Weights of a small GPT-style language model, trained from scratch on English Wikipedia: 1173M tokens.
MLP neurons of a small language model. Each row is named by its layer, matrix (gate and up: input weights; down: output weights) and neuron, and shows model dimensions 368-463. Each number is 128 + 32 x the weight over its row's rms, rounded and kept within 0 to 255. Numbers have three digits each. A neuron's up and down rows have the sign that makes its largest values positive.
Before each neuron's rows, "fires before" lists the tokens most often just after its 100 highest values on Wikipedia text that the model never trained on.

fires before: " |", ":", " of", "S", "."
L9.gate783:145063062080055160136108143087118116134096095111164176134121118164151125137111124132176137197089135119215131177114147117154103128157151138140144103117161113095124134111176130115152116072143154130198178154153115094143102122123133080094108131085122081138214128100123145098162116106091098175
L9.up783:145102108152093140182132125095169125102094063184103168114134124186110061132106107146168144111139143159120165116157137091220150091122142173118193172094140074189132136105164073201133180092146136118184104146154040115157152123109127153097132189134162105161127124076141103150094159155075078105
L9.down783:150139092093132137151151151108133096167113198080113187122178113138114165143127169079114122117108175073145110153101112098192056131093177154124143110130163171122141067186150176165108124091110157144114166132111127182066148130133146094120069076106102135147095157141139065099101095169122104135

fires before: " |", ".", "\n"
L7.gate681:119126096125089154172066123130135161127112133179131111107131142110144084095131149082106115176101068097105212170106110205158156164169101132111092159110105175156131135140162152127151175155103113161094199173128142160100146122133162186122142094135168161090145107099166120144142138076096133062
L7.up681:148126148110098088144121149100141130158128145208142162154134127156170110165114108168154097088130126169155153180090148180144113144075091125135126129128133156183155124208116099087095167106112124118152163167082200092143111138151095093078137102091131100197082132156090132113160048061139144094
L7.down681:102127101110125155113113115100134150154111125200129133122103102072154118177101087142142111177125139227071127060094134136132124141174102124140138123124134104125187210147180133204050139128073131131142104103113179191168093165144192126088151136075196116171097143162120117133155146150159129128

fires before: " of", " that", " in", " to", ","
L9.gate1:151082093200168124140202119139091160128133133146151088157113172113095195116141076152086116131127116111057172130160059138146122165184087124096176167098179138059085090125106147141087093114169149144107076135169195125143094116153201121107142156178149097135090109129121100148151140087184168101
L9.up1:155080127173182126119180136163101151169103149150135122117140152143166136151149104127130091113104107120098180135138109118142129128115092127037152083113121117092155068075159162152152126160124145135065079172153106179180074109186154113130080153160088115155094089137125098152148109110169165107
L9.down1:182123153152166137051149153116187103060141139097136164206057160120157121089116149143128179158120117144104136184077155175119136171182113164144110137134082086159127178101130162068124139153017132123083117091095139142094101168191176125127114090190141122124169138072137128117103169102087116149

fires before: " |", "|", "|---|---|---|", ".", "|---|", " cast"
L6.gate566:131129117113140168048146149170105093144082170081134103079134088148109115123109182131141121133125128088138113156162126090184114047122136104104167172088118092107064134135101067077081073105137167112119158122110187126121126125131179059076147105141150113113108143198171132175115137137119119121
L6.up566:091120144163079122099150125118128142149099171141110122150143142131113169110121078153137140114109138117136107123136111123147093143148178138177156151088112183118134093062162179147077154094118145150127162110169115119074114122136153135117098132126128115190127105071188113072111129112126145143
L6.down566:184113140153123120072145155190080177105109129094142173119176071131162122093144124161124067114126062181122073157147093152139125073176060131119134120148152083166166125129072146106137139093153136075149105132113168141146134115083107053133126148107152125146170133161142106154174120117128109132

fires before: " |", ":", ")", "ed"
L6.gate761:120159096170138126121159146099155061112116101095150147114145190097189124148103089129111162124148071134169152106126179152142058127177104085170118198067147170117113150204108160070125117076155138138096108116092149092098146122080086124136117085093088146108126130159091088131077160094197132113
L6.up761:163165177182137184109087134146088097184084148066105076110168088149169105116088137100125075110175068113142160099128121138094156105176127136157134104107135050102086154133126104148045110079102124093078093173208111097148152072196069130142081154104117113096119115123131153201126134111160161101
L6.down761:152177148106144104149142133140144173160105133110119203140156050087069160133197149123144123152137117142124096135104071190125132143095182157140179078136135096119144125104146142199167112158123036165153108122048093134113129146122206140082190087113165157139086129115188176145138150122147212148

fires before: "===", "==", "|", "====", "="
L3.gate380:094080093123148151087112106160140163128114136123132125127174136129131140121165088144127124106104196110188119170115172101056106096103076076102124110175094149135123098136101137112144143134163217097103201105164171120115128144185160116116121131142157126091098099112144059144164070106081113115
L3.up380:137161093109110122094096099154130121092120103157092142143200130121084094117145090129111133146095066173143124109197102156090176095094137150130166126097114179179054099092119083186112094125109139157107151155153140087066142180176160078163141066132083160148109118151131148130107140106106138174
L3.down380:084090135095127142188126073152118143125183101140115141189135105117123157207099078164130091193128119047160145142155183122097122100089138114164120152149159137144102091196128116111139101162110212148102122127142184213149108135146109102123158145134168127131083097126141085155140085121121150101

fires before: "-", "|", "\n", " the"
L7.gate165:140156140197154091107188125147161111157114103151131118078109152134101123103130093138131091079132103152084118113154117146124143142111151125166145119078098048148200099133140153098104127143159138132170140169094200217151109112135126116121138125158065130189170070102112094196095113140150159121
L7.up165:156133087132153165110130182107122124168126189139140140145124135203138158096113105114177127129170078120130171118104134129147068101090119107102116130152160125211148114131089099161124092078220118101112113121089162121133202152105131166132141091118145151193134128117151139143157159130124147158
L7.down165:108049147140194152143126121087153097101090130152096189132141116081132114118061093068157107127098164104160089116139152115134152134224107104126165135103160128131116103084190102119159118149091139181150091160087138093114063100126088108176109180100200112076143120137138120113177141097102110087

fires before: " |"
L9.gate380:113186168154116170083087113136076106148087080095137124127158110169116136129106169126093109161155124154159111115113137164116143084147142123174135141102136130094144177140162095177126083087177166144124163086127145120079170148174095115068116139090168084174120136121146142116144089071142121170
L9.up380:185153164118146086115133120167126097083176126196115116091124126126108163156154155105094150131152139155145159153169108113190169124118143126135121197131150122098113147143163139119133183127146154102089142125168158150165126136065153127122134106140145150087175102118111124117045103157104131131
L9.down380:168124055137133139083085083143098178147109152127121123155168137149112090099081110125142078132093082069166110121127144053130118187122203093125139102139149137143112106150134184136118073192138148156118111181085067157126162113150119148171121184105131151168134102142109070104175198190106093079

fires before: "\n", "American"
L3.gate757:116089155146169118160138165124124097124095125129177119096147059129091125153086158126155123154199110152142097112153139117100171154172120166046182093127168136145170136150159130152105099116085166067083118112133077143125101170108183096149176128167133109144121102140168158078114152115173165106
L3.up757:095162160118071124101123172097145162136127114094140142114162159102090135120104136125154113158211109187101167119129170118073167127141137165052109129082149132126125187088121084119125090120135128100089098104139098139103143166113200118143116154111115134110150139140171137134153083151153146109
L3.down757:095111107109116134090121188111134135112129154079121163122150101049127139143110064109097166154135177127096116079093112110129102115092119111130079110168112136135122079116172102116104083190121115146095101185108040126152145110105117158052100117086162105156131102073183138068112159146099122131

fires before: ",", ".", " and", " in", " of", " at"
L7.gate970:116127109120134133079159137169101142089142086092171166129130121125107129084099116113141136157069112155088122113098135161131151148130100125157060095103134123067124129118109140123177119166135242163127093122096141128146092158135122119087108134140128171112136112119156201125128142103067086135
L7.up970:132162134158134122081164114139125112099141117141134098162145083169152082130130153100156121142077137191150177135117132134152163145102105159170135117176113136105142123116145149152116121115127127123185136115142130164186119105099123136127109197178128075154130093163180137157143165121168147122
L7.down970:154117169112108141126147104128114100103169091114134130097120152078211064138156095124133220188143136123081125124148121135161120150152118109138088141101113047121153100206089141131150143108116121100110079136118140134129122171119193100112112142123198159116120118085083112110146131128111115116

fires before: " |", " (", "\"", " and", " by"
L9.gate845:136113148110061111171092133146133107152135201091165100092104136122127149122106175084156138137210119135121154127097111138179143172098122094133122083168103093121050126136104159122087111083141108162107193078150149074190113127119174091123140139120162109114147100177153126080161104110061177159
L9.up845:129069085126157082211128138116095120126176148115138160114127118172109179118111162181151111141104160172128186124121043133173096132124115132153137137170113116085138125061152136146141111177071073138121101089140176153171135114117149130137174128150147158156191178157127131129143107152100091113
L9.down845:143148124177132125084141070162154159124131134085150072151108175135097096095205107130164204107192145135113071143137177117106109081126109119072121130094143166136129114160047097136073129106117155119076111140096094141110171131091134098126174154064133158147087094132113100119128182135115163120

fires before: " |"
L7.gate258:124174186112151129074131120153112113100047129089155065209157095161122110091148147110134136114114133115116137074091113076170208128113142124174147116106061124055150117165164164128129162139112129111065139071109149041147122113158110155109148147088195159148123090163073100135169129142146163133
L7.up258:121120113085098108109175132137095102167107147142124143120140111109132116156140114141075082172150097081122121100162141104144110039103119143169158148084165161140068101141155093140126201110137195150137116151121137145168082164110121106129090132104086094128109137086074066120075102135166201121
L7.down258:147099119098167110121116119136170136159141165092115121142187137068177098103074108150151111138143078204132144126134113149164152171118164103120107077144055128112113152144084160155161132134135149127107129170090164140087158153121060156118121122162108145171126161193126163160168146122089094157

fires before: " |", "\n"
L7.gate330:065149141097156132125170101116071132143124194081093117079118107131185129091146117082121170084159079119102071120158122093179156122113055053138181134076115119141101091111109190140182152116116212110066155134166164081124083091137155115152071118091191101159140119206141139124143141111174145125
L7.up330:097143141133157112041095115113122164187138097075131057148125120145079166131137134134082104085160069082084110120098137170121086073110121101134126135168115131164151158094147146159146107174144195175168126144155107116173130081065112146134103153151119105167120145125159090134168135112146112184
L7.down330:119125081174165101144153164188093105141108144094104112206091105167145146071146155073158089103131136178196127132122155169089066137123129163106143121177160127134090133137076165054152132156070125103125153170118110164069101146128144096076144132181141110117122178188155112155116132137158138079

fires before: "\n", " He", " The", " In", " "
L8.gate446:162164119135122093107192101187116071090172139162079111106126112036145123145094080127116190178105124113194092115119074136174118100179125142140125075132063089103094141149149074142118144101201117181118127199142130166170158068066151160154167164121111104102130067155126113112129106164135169098
L8.up446:089112123133112100085093134173172126115082100173129105128089117148142115130123113133142138100163138123143142146092098145189143110143149112167104114129090086162117120139181178135113089098230144160099116069123067098086116134113055153099104091123167143170161107143142135104115089113130115138
L8.down446:144152122142144155130077127071159080142144124119100083123064094134135101165162177154148255171191146113119123122103111091102145121221129141106149137152157141089166097155089154083170159193112122124156152179168158147128109095174108117074123159105137121186132127106141122156155176140141156134

fires before: "-", "\n"
L8.gate355:116096152147139132070127063134133149066153147117124127096174130174116077127147140097144141151128130116160141085148123137131151150096098144084141127161110147132110116122118131161138158144133143143144203114153127137143105117161130104153113082127154109103137205087151170145123141117110104077
L8.up355:133087122089102145171207091164095145116115120087116100119130131124145091108160112130166074173154163119174150050170063080103171073164151113065179188087128151111094151104100163155146148104162096116144140086131131113131092128193110138107107170104126128190139107140110145088077144202185154057
L8.down355:099112141159110147107159087132130103124116158188091140165158128147127173151096128120131106123134124097121128205119198110108145134106131149081139119095068169135133108058116126090107148148169115176120052129140156228105108164099172111092148150074123169119127125167094095135091067115139059092

fires before: "-", "\n", " "
L9.gate720:125170142124112120143096134129153059080138083192179114145113100181133060172148105145141115180146191091125136151096134136090107128085108117111147089119129123174094129074149099097067240172153080114180164086134121178140203096134120067179071106171119125190138109113152134149061194110084103141
L9.up720:111145165097129056141102143057211105106121117138115115214105110189145144074162155160097163128127065105155091130136139161202095165114119143063135101153165120121170163146111191047151113128110044156161086121089072087075099173088117136114087109144128093175161141096168146139115140136073030143
L9.down720:100139061133147140156123198098108141105102115150135166102069172118054124155082185096122255117067145140091095128137151109118163111129115149116171102114139102050119112196167130098113081120135147134083143125140116131145135062223117163132120104149177152188146083144093117162151138150138165139

fires before: ":", "-", " |"
L7.gate589:166164186160090120159132119068068116121164101109136178087143087144158093083102134124173185116134146156098149148082078144133065083154112117137157120112117165112072178103095164116140081117180134125131098078176150114172106083109093184105141074152118129108163164147091164058134134150058092141
L7.up589:118109150119147086097137152131124134154136108161186125126116116190171188153184159149121087086034093095134071120160135042143155150137136154120111122160092132107125118156133109142111127117092135172112128179117103039135137108150129129162119153091166155073139080103104129105066127131121075127
L7.down589:137096134104182100147107123151159135117105146150149099140096101120124213158152163122153137164151129160150129151104093166107095079167135109150194136152168140142152143174194130141142113175120141053205144107132130186099122111120106152137129099142123122135129158134094121097116145093128110087

fires before: "-", "\n", "|", "=", " Time"
L3.gate200:106157112127149142101151152104132126105189186109144081107115103110082129137114166102163093163104108143133129150115163103073133187151097109116139137131141109163150142137090154133152120154130183160081182189157126135142144069165114088131121113121119122102149078166154126127141164098085129143
L3.up200:107098135136107140099127132190105133093150179157112072141089122097111156165131173052166112133118112132153139152188145157130133147104131076164145153142168134118095102106136123150078105120128083166097145124116152141180122173117109091117144154126172076090096109178164109125152123121111156117
L3.down200:146206104161128106152145098135147080127107121181118076145135170133184159132134109154137163167137088150175094143097212128099138092182138160074139154173152093116108116082182083089131122181104175148131089138123155118145116117149154130156183134078094115184137112082110129141169128124121123200

fires before: " |"
L6.gate496:108146161121088119132142112093084226139137074134181071092135125103169157169133102120169138142225115111135163151167162107112111110146110133105096153129109120108135159118130117155136114125194128169095111106168155123123164073107113170121098135070145128132151167165099091129072094111127114057
L6.up496:158165074131141136143086172122121134131143149090115142142107149056108117119140030113153145105093091126160091108221096163150101139108125106118111128102094126118090146101210127109113150127122109094131189107053106109123093160099138106152117105101114131117119070156135118102138121157129103086
L6.down496:063093190108135144181109140103125117124107123124116128081077111134135133127102125076095136146193227102148148091091153089057127138132115135102149099086155125101186124113169145111151123149147111125100117144127116090110099087161170143071174102084119122083122117115134109151124118092135160109

fires before: " |", ")", ".", ";", ","
L8.gate675:141145153162153116090119142182105050125137096142089165100189114171148152148141135088102139143128143121129100100144108154175120161120131144118080136122118150125110085143132082118056105090123115131142089096081185116156131185144160133159137123093026178150193199150107109093187170113140098159
L8.up675:100124091106129096136150144062153105157106124134179157135154111155115113154129131102141105080102105103107120073136161129145054080117112136188110161089143133095120122123109112112106128111157127138183150127158144138113107157140139162079190165121119083109057134157063094143114154071081166077
L8.down675:116121149120154166084138184151102138142159173072055112141109146100108099108160124176132093171108139100129150118157114160102116159161095230103155129160136092104143132116129151063179152188154123163064075156137051088118160113172130109156103134123175121179135097109118135112099148124088127089

fires before: " |", ":", " medal", "\n"
L8.gate466:111169142160175191154103170108116068123099111091115103118141125123091165175173162121134152134159074172101130092120083083058101168132164108088093132137134148088163137146119172111181207113114125170122136114145132086167116122143119142152094123109146104130103130146113185111080123139099164080
L8.up466:107078078118161103100175155132131100122129081112142117094095148147110129074173127122154126139168115110162167172127104138152147076178113131153121186200112130174123134115166062165148161121180108142124121102134152095130103098167099140138142087125103165089154168076097085157134112101055062072
L8.down466:065173157125105096176100040067090143143097104086146146150183087143149150101126072154146100074147156148119068117136157106079088174100099120080102100075140088097126118160178109158124128168144106131126088127126144193063177121107133181071132114122177123173158147093159099084132161139115165094

fires before: " of", " in", "ing", " for"
L8.gate206:196118097128150107116159092186130094117131084130126102127132036145142060157084199163129140111183160112134110102141047092172113098152113121130102141070122176037103094111116153205110104121101124099172068120116132130104147141160105121157119044155128116176054169139165141091103095129122086151
L8.up206:137081137107139125152162145148092174156177116102130103163134093092099125132108128187126117144132144134129109180161165131106176135194106158095126147087081197163159119139160145173120091131137136099175125088150076152140124136104058172171085148139163129126129079123140170116158080136109175102
L8.down206:127169097147101133092097139110209119103111151108050157139133076179176159125139131117095111155126119144118166146093111107141148155123167129101118135112138140086119108038103108103126168142157162064124152154136114125142154171172165102167182151162155111094157106182140126133138106140095144179

fires before: "-", "\n"
L8.gate269:083112160089160125147157163140103116017083123170153149156089089166073124179084155127129085162098184107143142085111162088128130087137144121091176079137130159172107122129122096150081183146117095130137158142123132104153076167129133130162073097130129114147114124106117155149116147109116114127
L8.up269:104095156151146169131152139063073109156144157100130105175112197154073163138122068110148148131146161095105097167120172134136105140146114086091140051125139121080087121134092131128102112136123105124118123127135055061115088139094132104098147107153127148138082142130098166150144137098130115156
L8.down269:143169115090126141127158160130113139116080121114112164103144190140081116141139144088114162118125114141116101110137209150171132098179107091142140112117132161181083158138167109151091042115121149187121128132118070183165138118070133141078082067129135105139128139160098167123106131124142126127

fires before: "-", "\n", "|"
L8.gate547:104137140155108117069157110150161148118117082099107120188062118145112132122133114082196126137108101180162179102125151154107159119138183090140180129183177172095133178135179149146110153119169117097170184155065128118176128118089145140079162092107137167097156176100129085155141157134159066120
L8.up547:108109163125180147068184074111114100079124110116129106090163173198096085151194094134117131143157172179098148126087185144163106100131092144122086169141130137107113080156101084090098156137129094147166118111140139110142153109104116135125133093090135074095091145147184144155102148159129115150
L8.down547:162125147162084122208133147203097120064139150135108116126138154103073132172200152120101001132148114103072137177151157110140141122089126179119130120166200227156105088121193113119097124100151107131113125141157100120140108134109147114108117106086085137120185110136110137100115100117152143168

fires before: " |", "\n", ")", " ("
L7.gate722:148104131050084069176165145127148117111155103067123135116094112136095093162124146152127164132090131111152127148148076126104151081149203158141122140110162165176177133139118141107119144136148168136113139091147131144172133106103148190094120127091154167192120162120066115072107117175130113105
L7.up722:147114086149087076149125150148144123131139131113152168109129111184116110179074153115166079146087098107151104155128167080125107113099112178147122141103117147150144126087137077154168139166132136155094157119172154112120097155168191137086187121086176161186177195129107136150165130114077128152
L7.down722:130122115126151152166100142087126126096132121122184109146109108079125110113155107130140149079154080131116077131162079122128119102124147104126125153183142123124113104129196097088057141098041137111056074187092073147109154138154118103146163136153159109107082115130131146133115126098165192070

fires before: "\n"
L3.gate313:150122071090139075102095191119120109164152033172095121135085110124105107090137121171134160217122089105142135123091064180129193160146158182100121168149121185146143175141082149141124124108096127200117090110115179114138109169141090160141100115148096112078130154055089111158201123129182155139
L3.up313:092169137112124170119118134192154176140082121148138067152079133079121115220058148170154096158069168120123123079089217131147138102134096151160150128132185142150104122134097136107136116136132120100132092141102140099148148162141107114142125183114082108140129124088152153098124168128106098156
L3.down313:177159148115147076171205157120133145109165094151110107099119104136091171164098118082134237170123097183120159136103141136108162125143136118106136131108106117134120147139106132128168076139090126114126128132094176101136132116112149110099171154082112092115178154133121154151113167098137127155

fires before: "s"
L8.gate210:062100157193102109169139149178112101142076116115116111104132132042116146092162205148175124091118169085135136173068161130124068085110095088130135148056089212160091121128174114117081165130132111155151157169124127141152084127047137106154158145122196128140165183121141151140098118133146078120
L8.up210:112129151101112099023129120130131093069173100152144131108149147133172087173137188139198147126157168175136113138122068072107188159145097077133065147147118113072130112175101170162130155150058188137118173107194158164062130100152090109146137129155117160150104101181140098199153090086127177114
L8.down210:076111159196064124119102063098013065146121118144145106114164100102122138104110159129105054111113134103116080166107118133159074120125175179084117176124154084183080054135137114097142185138093160096118106128123119146156087117155171133161096116146142086086118155163129092055127151184154167119

fires before: "s", " Al", "Al"
L7.gate982:122108192173033144132074147150157103182114105141138156106159146082068161094105127109152116166113160104095096137105161182080092132111141179170159118086143124130160065137113091049143137147145101144114106145108159092115174125118107119155144116147149138193103139143167116120070066129129141103
L7.up982:117135114128138052127120157101122130111106137098157157136090112123116122052163131189129142126117185140135106113126049112162170092115151138078155134118133087144097187122110111143099083110117127106122136156175110120173113145154084086122083151155089142154110130157137098097115085125081122130
L7.down982:074083134152066126104093117115113145115126115124111147148075122172068085133109212100179166108154088109106102164135109132136064153105120148085142080141108136120136123155161158130116088118180109079120133099111149174126124137100136162129183146151112168121063158141155105123161144204165121096

fires before: " |", ":"
L7.gate991:144021141100158161142145135109192135163117180148171071134123093116140133071144130151134129080134120118095142061095107135124175138088137197140102108117147108161090110119075110121136106063124099114178119119166091126183114131082170111139123116121159098100124171132149085179090098132084142105
L7.up991:111109122166100161114114137125070139155147133127096066080105108079138182124159187090076114101161160139157119198081157145175128123160109152097158080084151096084116207132119133160135116169138141137182072096168132124148121146140115150095176156130088110171141118210163181126112093095122165124
L7.down991:111101135078169152084113161125181093133115101139142169181117088144100104103128115160131063179113102094053113042165153066118036120130146166107101143116115127107114070096203131090120162107105113171163108145168092118114076100130165037112122118132122107132139192124107115111141153126121061102

fires before: " |"
L8.gate207:191114078132127083125140129182137146111126101070098149153098136109146106185088180162099118128155111155121138103070156122161119050107134099144106165078127166103119099113164149130059111106143131089096115159143126107081116070149085167155155097097163097158118097068140139145082129054160094136
L8.up207:140175106095188051150094132161110144133200110132125139126110175169155167119146149148189137137101100141095148164136155144111127134171123081114077073135130165139091156125172164120091108080165187067135147176170117028143136132137134141132093134117121157101148147133159164122062086088160179112
L8.down207:137163138106136140143153113112074140108082149106126145153110137087127100115115139163193187132134184137123169067087136125148064104194149173160145091150130121107134119114201139141121118169126095166125140158154094137140112118137169121141170110027148095121092225104083098158121117167102120129

fires before: " |", ":", " hold"
L7.gate737:135158111107143130131126157162145095179123131155153144149145155099116127163148096141135094153129127112155131196144104104119072101194128075100086132106158084075113107090182068128166104085173108132144137085133084064171145095114100092152084136118162077159113141160136099127063109107170126117
L7.up737:201099065070136131111044165138083171131101115191076158134193151167146081135087098145116148146160108101138104112185071164173042096189165163150077118107142091122150151141122093146104050085158108148122091092101125095122111121170125092093136172147110173077098128158155149171131144127100120098
L7.down737:118182136131125127121181112132146084126103182180171157122077132153129180138153175120162129154137127149121154136125153064202109173135182122139174065098131162155129086070110082138148175138108209137116157162162085096125187117114150129131161043045167086132148116151122074076092154116187069137

fires before: " by", " in", " to", " from", " as"
L8.gate326:095085108139085127167145162145075146123099114116181094125119145158038133050094147050169132089119119091060149157123138098159079123174119119157157153130168149136056096086101103100172152134154135110122142152126114131150135094151121172144135167131126082177166134122123102196106157143102119137
L8.up326:091088121129153110108152147167043137144025168145130091113134154144081133079080125077121108082106109159100151128127168154126096161136162130065161089140131117091149113103167115071148144116190143125135101150173088124140154087160202177122125163098123113113128143133134151184121176136153113132
L8.down326:155141128132068122200090106075184135103147107143125139124125124134178169098200118085121168130119134121116116169115075143078137097111133162140105161075140132150057070168193123106142161136101124127153111120094103120131118170088112108149129098170111114114160121097068089148043153111153163076

fires before: "\n", " In", " The", " A"
L7.gate50:107060136102155109125152138141116142106119151151110138106102138146094104113082142122134135171067157092104133141065162136128152163127182088151160093183152109081172108133114178092111121070115081079135160209147108149132087096142133138131177058175174078078081090155162140146150175154192182170
L7.up50:185125172119147113145149119123097136104088106120102174126147120206170083093126135134097164134077180093062168136132195107123102084162067098126100086085108113134156130096070158158143136133185129124134152138127109112095141126121146116202150080140102121075158115100130124172106094075201146147
L7.down50:090167117096143184090065125156172107160149114169139082137122091151114131188120200090198243154093110112137173100123091147105118145211137121129183170108111087130087187156118112150094108154088151130173116142129097147153078108139139159114124084137122132157118155169115102153129104160119101127

fires before: "|", " |", "\n"
L7.gate340:131109142124094150127130085127075114099092159122203180142094182132074105161165164136124073163138104141095131102147113144092158108173155090162102098061155174137121161158098159128181118116124188151117109123181170114094095093138141164164151077108120127061189175137186105157100142151134127176
L7.up340:138152055120159122172110099124094121143153156080150098084146130106116181177135124146175197111093090152187175137146154107177124115138082123155140138137103106123142162088107111146142135113138138097167172173071105072169161125155105146114127135068105133139129153096096203101110158101203070039
L7.down340:135073199112127125111121127135126129206113113139141200174123138125145120090111136134117126160135152113105092119090133153069131150120099138128229100102131101073131081171109123117101114164075120172137159089160134128125119148071222171081157045110155167200147093100125121155172160127117141151

fires before: " |", "\"", ":", "in", "\n"
L7.gate634:147112099128195109176167050135130112145133152094134098104087127155181111124134063099121100155131143152101085088118110180139172159114184157175180137118074129156103143144150107135142113178124137156055112129148119108036118090091111087121150156051114123140132121097100134150152140152133132103
L7.up634:152114101163098095146162118078153096105214127111096174150181147122158142158146167152109146150121130097133067132134063117112096119112189093193081081157178129078172138147086095108168137169158138166168129173133110116174124160176105122096151117138197150134095189083129108147098073129150128118
L7.down634:198150160157207079123118103166089091145121133183123108094182126099093120148091146139112181088125155142145167123112103121078124111167153172157123141116154037095083129141085140120106131125137135107142137127109123105082132129114179114164138190204115101138127112144118145175144129098163132100

fires before: " |", " DF", " MF", " 6"
L8.gate739:132089115132152137107127125104112118129074124129153112098130164135148125143051110108134162126116205159142129113167106009123115097148125139127097119155221093090087181146131128103147176147122144133173104163163099077133132138179160108095236140084123098103099168119092132157117139119132069090
L8.up739:179111144162162106147167109136131088213142117166128027146111133118130107123135134192086169129125176107148122152107124131098112075124183145174045129161140079114193141169172111113131111123128054115167071115088190109151157100068152171104133155157129168140116168185147128155068113136164102136
L8.down739:113144183116114143123126101164143100146128118079133150138104160113151113180140091103174144058158085073183102122114125131110185142128131081168123164108139140091105111159095135134105206183115118147124102117128064118140134135125105070121105153164143130125158166155119090153092101162183155083

fires before: "-", "|", "\n", " •"
L7.gate404:098101154093147110122147106138116112130138111167127099098082155133152099192148160146103122129111128082119142142097106160053119130165135165101196107102177131120114102131162106100078158132127111156180120127224111202116093129127149110111108107165090165084154205157156084152096079143127092089
L7.up404:164125114122108153140132143157098137167177145112085147168148172078182129126171098167128131054061102087179123101114099169136094177124101111092112121116123158143116137157105132132138068102158109082108127133181177101113104049111133072109113131143151098136120141150117148110111106162201127130
L7.down404:085154155195163127147148091150152147116115101085137128093136186156150130110130129159147096140126127170103165084111114104141153093212159125186115128186158133165089103055163101131175119152114124150130124120108110113066113074129128142090141107141163179103138101150157110145151156125109108107

fires before: "-", "\n", "lan"
L3.gate969:135081121100138141168113097139135117053148094095150094146135085168124100147076108121148121169119118100163138119109109139162139125112156099031135186132087119131146139110134133120134096150168115160182094086113125071119153117140127120121144163126192072176163093116136167138103133138069071179
L3.up969:183090107126121168149141137091106151084109089132137089146120088190134131127113120110157111163130138148111141141098098132135108116122156123039106163149107145143097164129086159129133083143145124144132082115097107107090140126141143109146224138163113072124091067089160118142070159154093049176
L3.down969:078214134140093120155098119169171146111145161196128151131117164127107115157145131102130079120161112082094138154124154179155140132159215107099188125091145140135176080072101089127101145134166121159139042147110133148135097132116097183129104112122091123203217154091127083116088069131175083115

fires before: "=", "-", "\n", "|"
L3.gate648:112135086164088149124160134120113105132143135179083173134150104126129100089136148092136118112152112128149059070078142140082106140104125154157125122129142099058101161145166114139150171084168105111113183151165160094142113143156098153120137112122087149119148123143109076162161122101127164106
L3.up648:112086111159163096102100127162134106140070160087138063093105142107034146109123123085099138087136139164174105124160113142047156138123130143154171040150119169172126132110150090116084090130150136123102141121197100121133108165109119070107125131206125090131124162205127058121180192100172124115
L3.down648:144174123154053166142170180156129065159138110151117139112198060027164103162107103118163112109115161082124034151090168130082107104066137133127128141136125113106090127109140136129129129130158163108115145167155125171145136121146112154162129179098130165092114108113121107132134131083160129162

fires before: " |", "d"
L8.gate115:173084133086127133144097101126103151122136140164102094106095060193187129126153111152146152099127142136169070146135167146171119107121150159181150081137156149140109114133058142129123130126139169174168163071090107098096123158053165121145064122146142146075131153178101138127115133128157142123
L8.up115:125088110154151177084078142135104168108130178113171051137150126176057126147132159131165134135121147169085113189151159101100101072104159142109171167125204137122154126129162089129151138196084135152198138110132125153140131115120197110118129087151149081138101185140115126121119107127143160096
L8.down115:143120137101110123115099139178151183157125084138086218104073141100203116132154099152125198111144120095107127048120154144138171146118110146107083125102087086115132192131151127115106196128153179071102127137132099124098072086159103105162186113132162178160135088109132157097114123128134099172